config.yaml
n_layer: 9
d_model: 256
n_head: 4
n_kv_head: 1
head_dim: 64
d_mlp: 512
vocab_size: 2048
activation: "swiglu"
norm: "rmsnorm"
norm_place: "pre"
norm_eps: 1e-06
positions: "rope"
rope_base: 10000.0
rope_fraction: 1.0
qk_norm: true
attn_scale: 0.125
bias: "none"
tie_embeddings: false
parallel_block: false
init: "orth"
init_std_qkv: 0.0233
init_std_o: 0.00548
init_std_up: 0.0233
init_std_down: 0.00388
init_out_by_depth: true
optimizer: "muon_variant"
lr: 0.0131
lr_mult_qkv: 0.5
lr_mult_o: 3.0
lr_mult_down: 3.0
beta1: 0.95
lr_head: 0.00881
warmup_steps: 101
schedule: "wsd"
decay_fraction: 0.688
decay_shape: "linear"
final_lr_fraction: 0.05
batch_tokens: 32768
seq_len: 1024
doc_mask: true
train_tokens: 129600000
steps: 3956
dataset: "wikipedia_en"
MLP neurons of a small language model. Each row is named by its layer, matrix (gate and up: input weights) and neuron, and shows model dimensions 0-127. Each number is 128 + 32 x the weight over its row's rms, rounded and kept within 0 to 255. Numbers have three digits each. A neuron's up and down rows have the sign that makes its largest values positive.
A block is one neuron, or neurons of one layer that tend to fire together. After each block is what it responds to, as a language model described it from the Wikipedia text at the highest values.

L6.gate59:117093130130143142152056194081129106125124138161141125171138170103052073165115114138140147126101103127143091095121099074101155182128136125146105154087163112142108136092142192115149151142102086065139062151162142135148177098167095091147154087093132118116070144139139206168118114112121188073145115155160145118143177077055171091170117080120143161121105151119098142164159069100119145113130
L6.up59:141113115154091159151099177121077175072185105127146178134107138106119094113106135128097131136121128148156052140081053154079154125143121080161114157092118084105151172062127164138119157085133138140085045158118090083117121110192062146137153080077102110160074096167119153174068123095126152163153128105145170116118076085054155129124137115159130187145142122132098126176132095151151143106157
L6.gate212:069144139083142140117089136156113125065142088214105135160136088119121143177179129115080179160144129179179140108134132067118143108154103103061140144122120105129121100091103163113101148078118118141108101166169092156078166086148118135131085115118105166144101110085098179146126116171163117128110132113155161161131156139162165080130129080154160165095110056101121105143096083189144120112127
L6.up212:070110140054144109085151151095140137132140149197181108131089167216098146174089132146082122174074112125136087136135152081162125131084166113123165154081067156158180173139096135079070177090158120111128111155132130111178160110075116111120182135186158142139132137086148151148149145162115153118119146089162153181133084108104097161156104131108154097130119060069123125121121087155142092108156
L6.gate372:158122113101124091084098121132114187142186087124153168154136079204039139139143073163197136176127163132164134195155096082160068080095101112084088095090094168117099113229119134089092149102087131161112113099092097112128118113131145107155106093036150160122102133099111185133102092169127132122124072125159142142198078144069135098107126125153142119174156099119101104120146120114095133189095
L6.up372:131057142127118168181097117114183120118127058195165123151100110145138157117123159121090108152116139139165133154122089108163116131142154126141123154113136115104143142172129121125066117134104164144154119128071159114126153068100095105071183165074138160105125097163103156139120140121127131088113135132080112134159095164133153103178164150133157150090118137104104113072104135120148165173102
L6.gate489:127143166096131089119042100183114055162122066120166136133090098150145133141090097095151159118106065078127152136136120105102119174080140113178156128128096103109115146146111123015093107169138111097140137128133172063091138081177161117109164102102123153139100142117124218161021164084092154107096143079188127144152135135118051185123106115154139117092135127121102149110041149160168154115117
L6.up489:128090158131104212103145171137157136109152118122096136124169136127077140174158105144126157150181059095186093131105122091131119150108140104136137145109069131176150194150082103167163133149148093116116129130115163073196124135082076153106118074142134143164100168141120120145086120090146101125105132165108129192163095051167111172146171073123186142074142106073198117081137100117102106154110
Non-English name fragments. Mid-word pieces inside South Asian, Arabic, or Japanese personal and place names (Dh-ab-i, R-aj-purohit, S-at-o), and " and" joining two names.

L3.gate346:090051150168156092161151208106132131124149112149134130144142116104093161140143035124120158180121107152183092137091070102151118101107127166172168147091126145087079152133173147084104185112140103157126121138125083119100208183154140147177185179160133126173155184103085197164112059172142146124138113120154095119131142124078097145096075093164114132119144126122124141128114210092130175105133
L3.up346:155121073108118090077120170121154179102159185119144182117119107149107168114081122174138140086159174099190138138134106147105172128160079141098123091069088122126122102120119128087122101121130173127093139099155104110172126147155161120082147132105116150155111125113097204123134137127124091131123126098048045128097117137067095116149122180116095170090117092108112166169163142186095101124103
Mid-word vowel syllables. Short vowel-led pieces such as ar, an, ad inside split words, mostly names, e.g. Hun-an, Muhamm-ad, Mon-ar-ch, W-ar-ped.

L5.gate2:086168128104149118115121117137101110136143178141130141101105130132091165192091112135080104152131122104118167130182136070078115145110134097184146087139105107101107186101113163143198181136099156147115102139156164188105124185128118180162153120109090122118099108105140132125117134117103151170134095132135138117140148082109149148143052129066146172129084109170141088113121159179178200081080
L5.up2:138110119090148133083118152113172149137161120131074165117151171112139086203042151139118119156188118116094129103160151127134147120132105184123083154130135156170132140132100127159136150119104096180118112170117084170039140155127067152128154198158091071088170151146079067093071078132198094120094082106116109092093173100125099086144126176069164122107115167131165173121121128108126126165105
L5.gate191:129102185117103181170142108097109186148121150133056139097107083083195169150124104126092122119151142159133150154154075131130123121144097090161123119133120148164152133097060112097088144131101131139169122137148129158033115121131144145119144129136085130126139129100114059129086132154101096114097108116082131120154117100137160107164120084104103138049122108177159072129143134125070128078169
L5.up191:165165142114100166148135085127151141155148131120092098166175110143139147111136030162166080161142123130107126139067141116025210143123070156148150116128143156148105131097172139090151187068111121121078114151070168091078190103146099117166123145093110132142149104177122152157101103161132139074124144095163152133173102106112124129076109124126099136088098112108182125121131120158110132096166
L5.gate375:175193181067156135145102145135094146159113143114119100137120150105085075164111148159129135103175150113129134170133169101043126165108167119173121151137128087144109105142131126165136154127178139152140158091067156099089102172202093152155118081129164060101100155141092137127145160153111150138167104139125119119151209092103100178106130168090092097073045161148171080150183170132097114119127
L5.up375:142132125132076151117174138174130188124089138075095161125158085041167126063124138169103102086128120095143136114119180109155111156088151124104086172066115121180142170110121103148146085086108109095114190116157127152110080162143134164149093157106173128111191111147104102055099177128109107107098089132146088174123138088136080091168125124060134147141108156141157132149163122120110147159159
L5.gate465:190168195135183117128138190079101114129179116106096109139081076094125082170097065062118124141079155145209051210157138143131120107109182129109177143090170127152077165173136133116145138121118160122122114145147097101120087160097111100087146187116100114122115115094151158158108141172152134120166105094151112094173111124110155164185094167191163101164159135120167132146095113096111206097152
L5.up465:131074149094113169101165157079184144145152093112097131120145089144090151221116089118087066091152080184092167170087130113136151091107155142182148169097152139132091135120143136076191082120142152153082159110125140173148120088152190095100210176136161092136168127118148209150105144111145070102118108111155122106115144118064158135163092132095160118129118083075150118077127040111166112119073
Vowel-r word fragments. Mid-word pieces like ar, or, er, th right after a starting f/F or other consonant, strongest for far (too far away), also Farrell, Florida, birthday.

L5.gate255:109132170189090120175114080131192146107109138163064106123118100099101140135117152124138180122126119116097124159110166154081090128153150112156103122160137119139082112188071083118134160108146106089131147130131157112117129116084087075166142105080093143116052055181170142132119162209153082111181108133107091120132127099107144109145147128166090150151173130152121132135079151141123177168088
L5.up255:190135156121119179162073103147125085049163111093137178068138065114123135185176071098135154170154120155110107177094161164121115126140192123092199153112151103092131137133148160156134164101163116104190133090129174126148163092159128075139156154091052114116112165110106127154140142160113145123183161139129080142116126141097189047101171097115153120127130130155119106104149117158135131129133
L5.gate432:092102159174101129109121096108088118104162171156094139182122094132129115139128185104151157158139138142121111118114116085065137060122168117093135155142088104110126111138133158159177166085184130101112103131141100110095143077127171112182135153114132155165095165154152177161091167134149082193082105142144120194177137125113120129138133088193087112121101074124135086154113140085135135133102
L5.up432:107063148132115157106149127119186076145145140135154173166135142118102154175140134112163110128127132112153117118080153125098115112073159042098141155140122114156128098126164138190119154126140165122161122091158037070100094092147171015173128099125128198166139097143111173126087167135145126166067147126149115087110187127148114153154159123135159133119129092070134116142150126079125128135096
L5.gate448:152122105090125151090168147122070154070150075148148136069081155139170106126176127129162148141173121184120083178129135164098183081114102112131145085140150155108113170130190136118128167053092110137104093118104109133107145073077074105148107131164114109124096139121112134120136147100158101133120077153113127125091131139119186151134108138102126099099137108138110091230060102147110172104077
L5.up448:089044181164185171127106130102159213154176142151127103091178095059115089103147121134104129124156152130170177136130160180120187109173121154171105151103177099151111145097137063124144157131100129095103104142100158158037122100128109079138153112141086149148172131174142161175130173169116114143071099119192118125148156107122135128127084109072083143095127171123133124144144111161086152118132
L5.gate488:169084130097148162161158138130198098103132176166203137124138125124116130122189128114209149131146134092109163165169116096120126137116089166100130185152135100195127169098144116203141136146142117095111084151125098110131108118132109147146144137101154124168155077115079170124089127151144101153092140126086095124086129138069140142105096122120180126128133080111094127145117152086124138146177
L5.up488:122160139149137124065143143123113138079127147079088142133171138154092160147136089150156126112119135098141123106090132104118131155116189110133139106130083130143150133113131158150173156101119176114124114104182117130189140059132144119069181142125071143146078147182166111098137134067126147198115159094145180149137123111136118132156134114128133143117196146051147088163121115118129138169175
Mid-word syllable fragments. Short inner word pieces, mostly vowel-plus-consonant like al, am, ar, at, h, inside split proper names, often South Asian, Slavic or Islamic (Beng-al, Isl-am, Salav-at-ov).

L6.gate131:169142089162123113128134112166157145115105098110143110150156137134173113149114147119095114126099137128148136181134137118140212140103134180110083121159119120096198159114077156163145074132145102213103169072129142131143091151159113112209125133141144086207085093120090115133146124122107171094105122074136106136128133120123164176138074124073097131116104140188160104087168080177150104104164
L6.up131:139149066178121169125130161144122129092110178093109140124148135102097155128116111135111148140160154142169137107108150125060099161134137148046133091186119108107191121140160070159116164083151080124123178139132192068074152138136129161118130087116110133194086150144082138112145083134124106188095126148167090090186143161145164130147109110113114103130152075186107102151148146127139168039092
L6.gate283:204183088146107158120121129105107136086110154140145117155108187154163134096134115108142138089140149111099173118111152086135154114148172150170120115110098140092110138157085153125139117117163151148092142051128146155097101151127190108142107173183190106121099150149121159036126131069170123169144104049174113120190136125162101079139131146120188155114079111094135119042129097116082047152100
L6.up283:150113146163072125066118147088130099107089131149136130116153129144218185135144168224122111102120136118110127227070117120119131135149106079072141097134137126144157150177119160131114103117085116159134152151146151148115107126120114157164133155160143088110131126158176046086112120089118124125097197101141131113066163127123074153108133095123163112142120137101150109138120122138090095132193
L6.gate289:153148138159123172104163147095121100121112078113148098169114139128088146145153158163141115157126189126066137053131125051143072164170117160096138138152113120129163070128080181143154144153155209114104146095105128101168146137118144129168089186142176088162053200179077171127112136155125091131119122130145124078086107129099084100136152103161132098150120057152092126202145170137134119148114
L6.up289:108080148117128178092107097113062108158152117149120100151128123075141140159189171105119052121107154152105138067056149067044073168120113167120081153127144182113163095142123166159135135148105151164126136118128154089078124092108134145189131144131113128129150123130155165118137127086126122154123083122119146129136093141190095148139111114150170146108150077171155055194109099117102146147158
L6.gate309:127118166063163145184102153140126152150152074106139132170095085123120163129155166103102071136102129125158198106120123100126117122075086194083198131135130176125124146087172180084143151130196100174166185114146097092059138139133120098126162127140166101143131141140082134142134158129149078132163112095080090126115125064121090155188086041133152164094102131141121165162193124078077162184128
L6.up309:190123104109110146131086118092135096116125097127152146093102112110116152146166120167105157122156133100153103162150103182148097128080054133169157095113131128155166143121117116150078155181134085099200157135072114120163175085087091122161149116149038162112147140158128131133060139117190122096137070123119124130085088094067126167079120126126128118153152159111119141063106130073154154113125
Ordinal and position words. Ordinals and position words after "the" or a number, mostly in sports results, e.g. first round, final, 28th place; also South and East in place names.